{
  "num_hidden_layers": 15,
  "hidden_size": 192,
  "hidden_act": "geglu",
  "positions": "rope",
  "qk_norm": false,
  "learning_rate": 0.00104,
  "lr_head": 0.00543,
  "decay_fraction": 0.645,
  "decay_shape": "linear",
  "final_lr_fraction": 0.1,
  "doc_mask": false,
  "dataset": "wikipedia_en"
}
MLP neurons of a small language model. Each row is named by its layer, matrix (gate and up: input weights) and neuron, and shows model dimensions 16-111. Each number is 128 + 32 x the weight over its row's rms, rounded and kept within 0 to 255. Numbers have three digits each. A neuron's up and down rows have the sign that makes its largest values positive.
After each neuron's rows, "fires on" lists the tokens most often at its 100 highest values on Wikipedia text that the model never trained on.

L6.gate206:149085066138089155128052171149112160130155153104111170167156190060105156155098174145124143065137110150147137144110149124125074123185093088137117111123112141178077125189177128150126183182161141110078092120183128172103139127097068110113095132146112127143146107093066076087136165139096134124
L6.up206:198088166143140077102104181102119059100128136114108121141096166152142124116153073164138100111107164094121158146111097159136116095149073171107116108134185094123138132163108140156163153150091137143091093171123121128088181117182180114110167094064121174104131097116169136147074109149131158129
fires on: "a", " Ra", "j", "ri", "op", "}"

L5.gate146:175086172151159126109143153131116141096156155060130150129129108130152105062161077081142100110155107212112080093107124116169132152081130086119135137141063179105100173132077141102122189153142159100135124054158120107102115131086139136136134130121139113160137119121121118113088135078052082209
L5.up146:096179130133177072110155144166114061090143111077100100118101117205123157133094183115115191151141154175143129153145152148142088095091115156147113136106041191126085069166215201130110128115109144149110162179149115145148108114125165112125128129099130112113148133171088097177165154098089143084
fires on: " Ja", "h", "jo", "ib", "ja", "vo"

L4.gate81:135101147119108142105157164139122117101122123133109152124099170090136150131087159129102139124100177146080102139145117101071173075081130053079171111130105168139120156117107128117130117072123119101101148111159181067130065117144097083106157161155168141148179106139191153142106131121144124132
L4.up81:150100131102162095095153195125115108157096137174158123145130225135113144052104167081153125123143119160090103076110059126127120137147141113091151124139091136120091116084117102115093081087097127127091092110162134116115086099176158106077063148109108154062098121126151120154135122102195100134
fires on: "g", "ct", "est", "d", "st", "ing"

L3.gate351:107165116128119181092110172073130127055157140081140160118088069144154144184127099133113165193145105085121130160125117156157084144147105074146092178104095143149115131084086138105112121163197129187115112154120112099082186102151056156150099057130091122125121120100137125115126148159164105153
L3.up351:122193100079109143091140135107105189063143146098099058157133110141154144120135129122115121158128130136079191109111129175150124160102100103126101125111136148157120110103108125120145129144148151165113124111144125163115167058148105107142166123113074120185149101051105128114080071188130128131
fires on: "ed", "se", "d", "o", " date", "tten"

L5.gate95:105147098165112102159136102103170074056101153146133150090149163139122132103084203075114122129163170137077114149146154138107135140050151079112171112128193101140087084117227110155157129123154077066078120128117090130134082118124135132114120140127164135136102133144110074068115116112151161152
L5.up95:140153097120108141153158126126104135144111187151141112177115125114056146092113157145105159141167104123107117122139111127148149098090107114101157082135172088085074096127131085194080085126171142115156072124115162107181117127079187114063150077134122076094132118064121066110190161148162128149
fires on: "ing", "ine", "ent", "un", "ong", "est"

L6.gate381:062129096168155073147130108101142075098115131171121142163138081102182099078066126108086140086140127097142118157112131086202128136141087156096108138119100160137163109146107145085070167158128113119068135118077119130108161166107103098079111065128133102132104148153084105110161086096105079186
L6.up381:118085113126114119142115203139117091106174106159128123143150127120167132142088134101114126155088124087196123122139120125156132169143096137075092112120107154157133127179168148159106083129131119135152110042087110115148093127142185099191127119155066108129136162073136124115143105101161131100
fires on: "\""

L3.gate195:142186159146163153162066114101155180104145140103145144079125122169162092102131100081135117175121120076083120146151119141180108151100119112074107116165121158144174137100149125158062118134100114136131116185102168120083118067123102181152136091177065144124129089079171161137135180137075095144
L3.up195:084140154133110131124097118142133148162090144115144116183116138110113139126199148111152144118127139081165158115141131179112077160125197097090163121091109136188094089146156076093173151106137099168168140188103141176085168120112116149143203104167125082171100163137169162137139127086073134131
fires on: "ed", "ter", "ar", "el", "d", " had"

L6.gate9:169159135151133129106153145124050186157164131065128183117126091139172082124126168098050096113076130132123130143134137137163150111125145183092157122145137122112106173081128148132104183107103139064121148148140074141165169047110138102079160046170167111177101090172087119080103150122094110099
L6.up9:101101095089151142088119087132188060194090103104090112158095140118151124076104096097093104112136129102164132096163106130116146172163121175121134069179079062119153138104140191067121142138097106108113144141128083118070203126146067078126086131146142149091099112149059098137185103143136136151
fires on: "T", "er", "ce", "G", "w"

L11.gate216:176125141126135087150115146115139092121133161137121152135162106116116167149144158168136175106194145162133090053126163161131110166122149169134148078170099142120171155103122164117163228174152075123128174157112136099057108202156102157143136094134115158156141145115213115171154096118132155176
L11.up216:129153121106146042096108126196106053122152126167117131150127130077138113076162099175161101141123203159159151123186100143145177175104167168145190173125118165110145065164187140100084109143150109139153117115130112171108117099156152158118154192154140142080126115166111143112144092129138054149
fires on: "re", "ver", "t", " the", " The"

L8.gate148:127119127157140114154151164136092084095144075141110175131093115163160106115164091144143142154086146164132116173102112098071147107079142097123099055157199121078130119117179119105078115067119163124102087173150077099118101153098136058093175151146140145074157061129150093148146184140134127167
L8.up148:138203093086154139176076130089158110106149114168123130116149167102086053137138114147163152134119172196155120148129178140139145127120085109100124113144168125136085132108142060076158115123089127088111150135156091132103115155131159110193154126089090099119210129164129173117147088137122084100
fires on: "p", "f", "im", "up", "pen", "b"

L12.gate31:127125126082166115196155150129078118033136131173102156149137094099118091110126120104135135149087135114117109165095135115145139120109036063137107044147088142065121133118094130125140162104112122114160152146164136102127129085142100143112178134137151141133189093194139163108132178094130172134
L12.up31:120151088061108107147117122094120064171077138149147119125159118143071144123155107119137046197151117133125164154142150103107146096162145080143118138112160155055099143070160111055144131084182125089089107152113130139150127188118117092156120102087170172114168192156176115173204146142116098136
fires on: "u", "op", "p", "com", "b", "s"

L6.gate148:135083139166126177126165156185066125129135159065168158092147099079088119135075111131063155179200160200175147126109155136140131175127122100142100185166133098074109092199148117129181154131095143080086081107116146162143118122101061092140126111153176164148175082113111152132136138109151103087
L6.up148:142151092087186167150122163120121129129127148141140148105122079092127163115150093117077130127153150150142126150170153118084120166159124126161175083169177109082123164138116153139175168146161122153145141194154159093139171124153126148120084156131130200171164169133073072132151100149115121094
fires on: "der", "er", "man", "land", " father"

L8.gate334:133088165196088043156123154101096159067140102201102114100070161145081141108158161186128117090184073168117108145163132147126159132091092094101130112159086159125119155144108162160179148101099103171166180139197057118140096124092088165142115140163081126172153136117124091177135166109120171131
L8.up334:134123123109084066142150126146060162113092149122166117152093142098106132145155084104163134087175125127184073097125160203141103131162121103141121193143073148138105136133142159157174104163132139134090167128189169080155192139133110171127143175098143104088110118073100083148135073128172075069
fires on: " Gra", " Da", "tri", " Tra", "ja", "gra"

L3.gate102:116104179074085138099109141161094160107100118059128154085148198119149128154132133137151159132179073144160101164179152054132116165122127099151098106135081122138120149113115157140115144213136095104103115166129194102084135124188101114113094145140138093103083106113068165071164110142128167190
L3.up102:089169102165098136110134128101095132136085161160097093088139123129097176082118142094108112151136071093070181156064099139135152119056095161141069088083149096154151133166153116127107173158080145126073151114061177100092111105161128130147172101076140125157171079144109134122174124131129143094
fires on: "se", " ==", "an", "ed"

L8.gate241:114129109097108106152117133086104128060106143100090178069147130112145138167132084118118197073130115145118101102165164157143161081109146092102110132106174161137155131171120177215104146101108048106117101113118119078133122103116167093160122101140126182161106089142111146094028118077104067118
L8.up241:157117066150140088162103127137148047145046113052157158153131093064216110127122081131114090155132138157115129158083140163152132122076099134133121144141150144174127145123107143109151141109106159105111129138114133149104113156118160094122145116133139124076147098140101130182114119129077140125
fires on: " \"", "\"", " You"

L8.gate348:165083112150148095136128158128101113085154139136113124045138134142148189171130190135100135128179103185155115116125110108128097121063115089087095128133113100118133152140144109101137161106148166131083200181150149114118141137157155151120183161136162140177115135107103177179100153083132114164
L8.up348:146056155126118121161075167146122174158088139106150130104159178134109101137166153104189114141127139107215149187112172080105096111117183121150101036121156122123167100148182088105151147165108151078106120154154136123161140184133172149105130107093102104126143136169074186111086156142069138132
fires on: ":", "im", "jo", "T", "co", " Jo"

L8.gate114:105113200200146147130161096103140094158166136118204176170112147107098098070142124145102104102136175136116120191091153139133151159118123115134114126114111146078115112124127079104114115097121128150148173207140148058148138166143106096179110216152099127135162125156132135110157096148163111183
L8.up114:107125130129163128108105143152107196114124108140150118123152111169117178033109107145117099105159099192096089195147087073091110097138166132140085165125183089143114123121078095209111146144148116095114151146166138157130183096102138121157108118177127135190093092124124161125126089149178077116
fires on: "st", " st", "b", "er", "d", "ct"

L3.gate100:077113092151088177076115114105134107143181191114171198164162175104152122185101154154051107168108089090143122184122167062161122171095127099115131168099137170150134072177200135125114143134117100134169161109086173098111191130134165112110136089127195091144134099156149174059160142106137140101
L3.up100:160136165115087149181146105147158118114159111114097137084123097104122124149137124162093067154105118144164155107149151105126138138088157137138136132065130127135076153110201132113132150095099127090159123098106097110160126158137124148089178098182159146170128192143131152081095181070135119135
fires on: "ed", "h", "re", "m", "er", "ro"

L4.gate338:147102144102141128154143173091123134117178083130162155180118069105140114148143085049145122083132184146147136208144130143107130160133159091111173143191148114123158158133059170117105099127158120096181086145177159148103145130156080100114068189153130140085121072122107109114139135115180105101
L4.up338:137114104129154114064123125109143145143113151133112103113153136191102090175106100104119089128160165085159115139115075162089141135177103139110078119132135101169085129123085135123090125103112128153145184112101109168165117119093098137118146121092153118127098140118101138118127112151150125215
fires on: "n", "ter", "s", "t", "th"

L4.gate352:127123120102088155104087105166120120144174132137209138137154156072055160150103171107127138101135112141178127165143145093083147145107127059108137127094085101112146143127150124115136089117172116103084136140088131187148160167161124065142169109215183124115076079113124103102141127099134130104
L4.up352:174081203112170137170084130193187159180094081105156166083095089108120182129106148163123161107125116170137125129176188159121110110116143118123095184137130080123141119157143178129115119120066083165145139174157175130125088149162110118135124161131132168150117156104107144155137152059094117103
fires on: "er", " 19", "or", "re", "der"

L11.gate250:133145127145081175138087182188108127163160102109047145099107122165146073073079125175098068088190089109154137145152118131087156085194137109127099115139124178097138100125082102147131132142122107138101128136129116088116085148058119171085139126116126079142103156125123102196141146120164145153
L11.up250:192137194149071081173124161160083130163226097135139162175164173125167116121089159099161116171143058131122135134155151067149131114114128154166129117097132158060124140058139140074182108103175111163136149137143145090090092144148211163147157088108168127103133096136119189185173160120064123113
fires on: "fe", "ne", " M", " Ne", "e", "tra"

L8.gate365:135106114163128088118092169173132111119070190108125135141086094121160128157147171090121131145080146177154115096147121150165105124098158168121161168109107117140068118104163166141125147099089124165096160165154094121091134047117133096101111181136100125149111059112084140126098166147117099172
L8.up365:134082114119115099128151149112132132188096165145159135089116167142161079172119107091130123138096160144141137116153162134138123159172081143140138089133177062165144145127121167164141166157122112130108119125128165106152150106116081165157162154142124108139109135120058146104153148201071161165
fires on: " |", "i", "T", "S", ":", "G"

L12.gate229:142118161131088060109063150125151113104137157097075123121115128134090120153165103111163073174167188120095144081062099107131151146095181157106168081066124144059160143130200102076043128110133122114172138140106135114106125157142160057152144127173137208097113106152124139168135157087121096106
L12.up229:189106086063173140080122100109081139094147139137131126195109141140136132118101118136126178206166128110160133168111114141119143154076139145136082146167124085090112128150082121101169057108138120085103175126132141101132104181165119139165095100110173097105148130208119168139128125157056164093
fires on: "ur", ".", " that", "er", " to", " \""

L3.gate264:103144156175197160170126131125116127146146141081158156142155111113104111166108080167122176086156088141059106066128127175141085096148106104136154118145148101087128090135148079134125114158135141166152132179102138042096170163103096120162093138198140159172143116220087104153123092142143112184
L3.up264:145106148100084137118152174143093140113157134108110125129184101177164152105083118090134139153153105097167152138207084132125058113142133064151098133099108136158126122156142055137165109116131179116152154120139183086127136087123143155165158135076143157184143164124162135124085101187154119208
fires on: "sa", "te", "t", "b", "line", "st"

L6.gate141:092133121058106141142148196098113100127092110183139176109159113148174138105096164087110074071118089146139096156106118144114033159138102146073158131146102140111140128112124086145106144133130069112174112124124123128075157087074126065145063181154130122118070094171158100077101109184209117120
L6.up141:144145172061115115126155125162103164105163094196117139128142091095163156086159139169171162105163107160139138100119138168049146140190199148085090084131126125174119083110119125165142106195136134182051110162177079132141127118097082208074124121106104106186093118102114095133071094095104133118
fires on: "x", "ff", "all", "ly"

L11.gate202:162087103122152218175117144149185145129116130078164118146105083129160098137117120151154076123163102178143076156140151085149163101111145102080125168092128116108186114124114144126157150166149121082103138130140100191108119197079070114151166079153101095137053131113110156188171172160133113141
L11.up202:152142119157157151135126109121082137171202122174093098114209116142179144121136169127120085125174094115102148171199127141189083194114131165109130129092086144120247123111114122113117114191125141138103171134131118133118140145130102139145061091128168109149080129172133121171152097133088102114
fires on: "ho", "ce", "-", "es", " P", "ea"

L8.gate172:145111111142122135144108114067167120130106120109090190151071036099133157183114166176093072109150132164142130114045121069166139127144048078127136106098143108113145113114155138166136203119112074176124074100136095092090133114115181084161127158118126207098074129147097170129110123091158104167
L8.up172:179129066171100146102114143110140077131171134120135137137078108145193065181133184085152093066128163103130127104083108094161111083143123111151078107119145097164090106163199118115099129131094081152123169086094148161093104104081139104213067147155109190109113186129085211180115153120105144127
fires on: " can", "ar", " You", "'"

L5.gate195:177169151108160114129111148094116099137100148091122156099112220099152118138147103175125149195084097136160096120089172069122183112098115091114078110121128187120132157143109179094130125157159134136165096081154170107131109065177150145126147177130091158090133121161143093104106210121114150151
L5.up195:117170106144159109127117068096110104163101164072133148105090088157150186136154111120143130129085118116156101091154090171167149123162118119068156168095175096042068172158186124149078073147151107177097061195120214104093137136127088135116129148139129115063080095167090102157103186178074129123
fires on: "ent", "min", "udi", "ter", "di"

L5.gate94:182128147138171137141153133133104163134116107136101109147110148129142147196127170148126107093110187107183125123106081135125078119141156094126120084179120106133125130174119076150100137096121095106173117175193083148081110181091078158076097172192175126091080110104198158172207130090123114141
L5.up94:148103150133125073115079113108133148156142135138101150127156063093132118119073116125109166098152129093124091102092066112119117175213121121078098115176131129114105104154173107076163098123068158121157129197133102124089092183116115133064161118114082071119099155129103127145139097032113137162
fires on: "in", "g", " 9", "iv", "s", "n"

L3.gate352:150169177137128172135109164098090100150138163153140174110097145112172167182134086097093203194135144164158155144105099138127125102159092105118176137121118135134122143164158164177128096132108096107089117141162146113119175125111133130139092082156082198098126089198144157075155136066139123152
L3.up352:185151093135115089125139151123090080182114169128161117147128116143136142141110110065174096163187156165124138164090112141178142071158127145141093102080101154146123145145114158117101109167109130172063131179146152146083165136124146083153073129146049157094176088167133144115158113109088061213
fires on: "d", "end", "in", "y", "son", "ment"

L3.gate61:108144089148083144086109073129075126100152108164153123150183174118078148120113130161105087103120168126172115081178102133117089175155129091183129130141114125170159099150105108149102119129146185150125118106122099160102111113081062105069163103148123089103104152153144205126161126139119084135
L3.up61:178127179152059158137119114172110122116162110144067111115140159114173127150123131181131169183138165154110099097172165174121153173102160154151123074145155096106085109123132130110168121147154096141122190074138140102136105152145157188125161090122172125144192166135144181115164111089120198193
fires on: "ve", "e"

L11.gate94:104118106150162102100142162180086110138098184158078139169153122156166110128167068133118105133037160128131080119085109157155123089072147174136219145100114097101164180095176105229056129141183123156161185138110146160137136144129123078053094120175175166112127109132174124119155167121166103117
L11.up94:170175112077145132142156138171152133122143122095107110111127153182198108139102115132153100109111156114150132154123119100157080161073164126109177120116146128103115088118180086166063100137161156121149188136166163103165170137159125059101116089185102162087104150104174108063179157127143103159
fires on: "ent", "it", "leg", "ant", "t", " sold"

L11.gate116:150086088111083159106083128146130139200138214058131135101112062132130101114143102125074126178161132164128108145145181102136173160157057098190139114103153177139114151154127147149112172168133118140152172103213127100137154129123104111107118114129143134130170160148124066114120131146061155146
L11.up116:095155146116109160122111084136156143162137160110151113100106157086135126126200099184138103144091130097103136120139096157075135123110136112194101108141127139139119170101133098112143137136081120116087086162123153107177125159153179125143152144138134111133163214112113088141150101132172158149
fires on: "o", "au", "ci", "u", "or"

L8.gate218:152125147157154118130105167127105120083078143103161176068133147154155081163140160184112187166182133139129107129148140151135115140146065092142129158109079176131125180132181173107135109113162117127174135117119193098062113102140111124123185112182125161121101125126168121094180113132110125150
L8.up218:135115187110119132085137051151154126138063219060154165073100137113124159124162112145164139140109113140138117167161167159187163135140087138205094140147170143148126175117115133121135139130142090110054100121119136123153135120155191144185153143099121133095133056137105101132203143123144094133
fires on: "ber", "di", "er", "ter", "x", "t"

L11.gate271:103100156163127208110102093119134109106167169096145136153205143113122152166156078151159088167118163100186135104160103141132159118126153073215145149181109172175087103130204120155133154156094085085117119122185098078157174114065132145105105077123212140155139161160161107148071149136144156152
L11.up271:139188135111160111141094158165129110118170127148148075074103161124100131129169117117118130124081125112141149132112131128138186158185134145131161168119103091133083132160091189112146156159139134140116118148133130124071161038137119148118108111127158078110051158095098051177148111106079119100
fires on: "ra", "tra", " fa", "am", "te", "ta"

L5.gate74:123136174135132163154137131135158154118198135154075172137109095053117046143154127125046105138137087091120108111127140172130174086141099084125104141174120124137147146148159084067103144139099130086147106141192087060145117111144082105188109077152114155171082086147197112092151085118107121089
L5.up74:095076120185157176165078121115133186044166140095158150154119187116113173144135126154098120149144157084134144113111137122154096149107160150099196095098109133128100135145158065119152172136176134109125124160055139173153160186078156107110155097136112086101139129156152210134148152148141156096
fires on: ".", "c", "t", "b", "ur", "in"

L8.gate208:171153088144129114137182138131103126114112123158158094133158152220140140149118117167090124131153183055134130052077090099142113100119125107173081125095201167122179089111125133120121139157079138112144182106129103088102162174097116145064162085125145166139066121097123131174118122104115107209
L8.up208:152126091120150101140131161158107138096107157152147110101078066180159161152111104088106158192055109130136122191117101095089101134164124092111160118133133134168130124153109156164135149165139124070036088086151145126169128158104096176104162133144156123139102179173110139112102117125095089112
fires on: "land", " work", "ze", "und", "light", "il"

L11.gate97:142042150112140129137143130083171151089147132060159161091105149113090178147165165099161156119126144111179100151149150087128094098134180133131120135165175153108102157155133132090167087097171179117119121138157127151127129175176132156187065179140103193141183173128145129166125134139148113195
L11.up97:138171141027143139125153099117106086140188075090075131138116114121129118153152139094128153150125207111101140153070141091171066106161186137125119197132131158093095170052108154170149137130147112164104152139141120156147155136130156165160112148132059100133171119175137122113167113102101138159
fires on: " (", " (19", "ra", "n", "le"

L6.gate160:119123118116095156101129150122151126151100131068071120165098098109156148129129120207088169134073111040161100080120109128168073090118130098155161106100110161124139162154120115135096160106133100142100148150086159104084173070115100117112163113086040151158144121138088172141106054149153145161
L6.up160:120100150103079150138097157184176139189128130122129131134104112083174139204174129107094136153129152126162076085123151163120106094130090145167143107119112136127170115167122098098120124103138151164071216130169107149084152173149113093125115149131104063210094180128113090134118124055136121100
fires on: "le", "re", "a", "or", "ip", "se"

L8.gate325:135126099156115154108117149132117222116098192136106153138110112132146095149124142145138151136073118216138075149156172081113150133149064127098142099118165170170162098091107112127158201066101093147094142102166071104112133169148073101132126105161159131151092149121077139118145104114171132080
L8.up325:181160145131082126126120113138155124101131070111115082183098171173160147101191146182157107121094184144109103128126175097173095092104094098121108132114184170162100141066096147157109163170097123096067143119107044128183116156121187101087090164092110146136128161116202141191134148103135178167
fires on: "a", "c", "re", "ri", "ie", "cell"

L9.gate105:135163144182192110121080140179128121136134167118153110181179169112153162111108092148126115191069118098104137123101115191138125124119142124105137155137131129121182131060203095167120138143107143110133178108215125080133139122094117109129103157193191110151081114128097132127145171106121131125
L9.up105:127130143153137075130087151183108139126087142102115112111064172184190080150098106123045136118081166115141127109077166164162132124107145101111131072108114133113137093165174130150128123062124159173143184125148055137195160143108096146165078130144146142104071111119114078188171118110182137139
fires on: "ta", "ant", "ite", "te", "est", "ate"

L4.gate273:147074154162205130108152151119134162147152099148066184142113117102132118155158130192095123082126095189092122120171088143083182048104100138040163132186116137116136156067099162078140185060163147126144115145184092085127112137105151106132107116182134149143128112134139141151133176107121177146
L4.up273:101111155181147136116111148139097173104154117138037111134117100129128132171147169140179126136156148178153135115117089119139122061103124165067138137117098114097148140101122132109128146141150120124090115133145096105128133139074132093141105142113147129183170095090104167118151106110119161110
fires on: "c", "ec", "ci", "t", "C", "g"

L9.gate111:132148075150135153158110144157115116110115134115191106124121136114141101133111154118111139134138198172081146057178187038088166134073194115158148108104113122175117085149110115156139138120132133088091152096123108186098161156095154092162133052103130183105136105095093105166108137074122124144
L9.up111:133114161199129079150131126186094170112120152078138157143069132109128138103172144128174149082129126113147091150141148064088086205117109139133113077112145137154163087143179169091111082151148098155092142142161200158124175093160126119147134189130085149118072119101153109129094171126153079147
fires on: "y", " se", "age", "cur", "range", " War"

L4.gate203:109119138091122114129150095124086107087188072092076138165149125080129089127083133138097151095146123121140087176166116205145116130140083096124155157109114142089160157162142082120099143075131125126170157125119101137205078095146103160131196194137147060132092157166113111134169126119151172159
L4.up203:185151122167116143139144108116143061159176173121095119113106115140142106152063105083111156098195064133137144178118159147142124114155107155149110150149142092134101061191167042066121075161085160144166106105164082152084100187070110154139150185136128099122155170136167131135112209113142109125
fires on: "f", "it", "W", "P", "D"

L11.gate120:138114122113126153173113168071139175068054130115156126123178098088061121118118096111113159133157129120119078092147101116088110209188151107061166120148138147116193121108115125089132135134154103112102090100129131145122107150147083144131127173108134138116164179150121082137134149097114112154
L11.up120:096084183088054167144158129118185184100169109101148116130130122173094134134107132102129168169136137084158111168134197112107126125170195168138102188132111090037190149126113119151130120183132104136089086107160193140158110155105171112155083175115176120108088093120156056163080093071167160118
fires on: "app", "ro", "wi", "s", "y", " &"

L11.gate182:146115086158132173125178159162122122110140165077152154120115100160106117123140078120128098166106115163174115075155152170164090115058166175121115130120110173152132125100141147129108169124126184169154127091056107187148100114164123094149149126144154106160144134074150075094122090107113129179
L11.up182:106087176156019119149163175139132103141146087115114170106130073139104128188063192136097189160109116121159150085204171179095097142077098117123186115144121124155149119147103162156162096121110118123117112054128159100108134114145154105137072121181184124083059119165181106142132141107169156131
fires on: "n", "fe", "un", "in", "an", "on"

L9.gate230:126111083122122146123156202079131107103069128153181143117087116190138133103130116162077133159100150148145105135142100140122112101125099094067097118146166142157104062098105140148087156168158145152112177041081103077106194182168141103128181128161172153117119116151146144164114137123157124109
L9.up230:080172112183118129148084125114128099130056201068141112075130106145126108117084194133126132151167121113115147156122105149135104142116130152123222115153114145123166113161132174182131151166092170110184146096139162085114154194158161180092128101138128161114127157172137133132054126141156099126
fires on: " music", "land", " engine", "und", "g", "al"

L6.gate172:087135143161044177132074113131148143155133159057104144134085106153105092124148150160096119178173084136158132129109084100139122028050128140135091133173167197108109178107128167099106170160165189119153171131157074113091156096147098111116105115128133123117158158090135148150161101139124116132
L6.up172:131102125169146155103135094135097174159126144127123132163098114094081149147144091113137147152083115138096117125113095149164059125108115190109165149163125151087166182073095109111115086131143124134139117135142153107129163122159125142158157115125082142136152140157141122161078156162131109136
fires on: "gra", "ci", "u", " (1", "ur"

L11.gate225:134164172106164187093057130142164154156162117146073138115105095160138165199079132152121177139194146136111126137137150168042107130097164104146119104192104158148138077165092194148118167111135106119132106093135110113148075096114132162146141173137086107063170135131176112118073085053132097198
L11.up225:153075141122089053088100166160132138085175142143102184093130102146088131198133141141111191155170132134139167194170153128085076097075125148116161087158175144173156121142132148168171158143175105128093081172197093093078168185088101153157119091126120135110133075113120109158132185088154157102
fires on: " in", "n", "on", "ri"

L9.gate200:172081093165109082069129118214095074173151194135078178076151175131189126118097131109134160109080107125153112171085137103179161179116081119094181136094140145079104191147092148210112072108103102146129161106144151110134148075087149145079126129144187100155145076124140131136101138121118128123
L9.up200:128118043129088118097119182171152089141146158117135138155048123123173064101097118099077134040088106135084126151116052132146153166132159132116128118159179092098150139102098106137086097113106142156160102079150164091159098142112153159168135098184109143093152085153176113102160108127194129110
fires on: "ut", "it", "et", "ant", "est"

L4.gate15:067149089095160157109159123149144184120163071155057152132158138096213166187140124130081135107145105112203148145082159174117161136122127130078112160158146200079113135085099104163124073176115201169176126161155099098097115116113069106101087097133128057168078108185085117094083118158088173145
L4.up15:188135099082115146183092109121137126171127093123136074128165098097142071150142049131117144131139099073148143086142128112079128131147071119121174194096104100109156130107089107108128083185139139124104154164138152099090088176125142184099113124170120154201082079139091143156093194148095117133
fires on: "se", "st", "s", "re", "it"

L5.gate4:107112139147086093120096137075117099112200137081108123144124153133186137149141118142105069102107093144099152120141166119164121200091094137116132110097070165156108177062133094112088137114165151170136137131149116099078178090121132141113102174146112084154136127128093173159093140166109141123
L5.up4:129139102098103106119174135156150144192066119127173166125130094123099114192101148168096163161159138058110105135190145141118149130146098216163159132109144090191186086092140159129121122162166166147130158106138085156101137094093118083090129076169133129148106093142171093146132167154099132137
fires on: "se", "t", "re", "te"

L12.gate82:058136138096121117139127160161167155094071195083197139085078080095110135138129131148125149121128089117130086158094125124103100133060058104189096147136120066153111210142124095105082128108143141112101220166158145117118154150204098190169124134183106144138161126105167143140157156099192106144
L12.up82:098122158082135132125133128082100088128137148078158147112109101101088121156158148111145152151068160124120177160090145138131150114082086111087128220161154077146133207107115058132098065150155196130097155152174166139152187185133082163144144140135128144142129117057160154150203144146172101112
fires on: " (19", " (18", " (1"

L9.gate81:168069068152165107160149182140078109151143117125094183121136194128122123141066222176109148090100116124141116107106138123188221132124084136062150132080176180095123111116168112115098093069163131147148155077112131109150119180099090172160143135186129145142166102088112178161122151110160153161
L9.up81:226081132092173210129134171162093094123144161108133145131128132113115106113108174132088118101160123117158134093095109099125112102154134139122114128165143135135133120161175050137132129111102194106121120131078102137122165186042070089178139197117143124150103103121193178149066190132164161147
fires on: "it", "ma", "ex"

L4.gate155:098148153133092149117132120077168100102137159120156150084100124141104085159126083071156109085149113147112139156146138120097175135197166137138159162131052101137127101171111125112103105125131167111175071100157132139116140106144083087155110132123134126135086109173170118114133156032155112123
L4.up155:140123127060048150088154149086126082120082144118206106100151115095113118151083105097131116150147111088116146157098116091148210103179118143145149192185113072085170088175146046134139081128084110142098108115134149159086091117107158126158150152176108108095167048097176178123129144128102134138
fires on: "y"

L6.gate158:140087106155102177080156124110074145119175141085163106137106120085100206098115104149141163139162059109149122193137081143113147143186149122115132152142103167101116145127089134135119083175141113117115148144118132077123123148122138153133104136138198109193133161109202179129136124117161124119
L6.up158:110182126103152195100112121136125120059145098108135165156140145128187125101151084129155132152150100188104153182152133096113157139077117176051107146158154176187109114139086102096111135108146167137150130121112137138108134150186127087109065064161078143091154122131122114106114158210109109158
fires on: "s", "ed", "t", "nd", "d", "red"

L5.gate213:125085124079191124097086116140084181183146121170155169117152163127143193114154124088113154120138104131132150108186119137101140130153190089106147161131106131154097137104114094115100075106113103145181094087123152126102215128129120120135106124160054120037144144180155124072181112156085156109
L5.up213:175096121108139114131074121066139095090168137192051168100100121106116105146108150136131138104156102129135175182148095152083080100137096077059134174118139112174046124161189158092151111104162089071053145112126198109117121155120104170122152106144088141116159106162187164148103160126149176145
fires on: "t"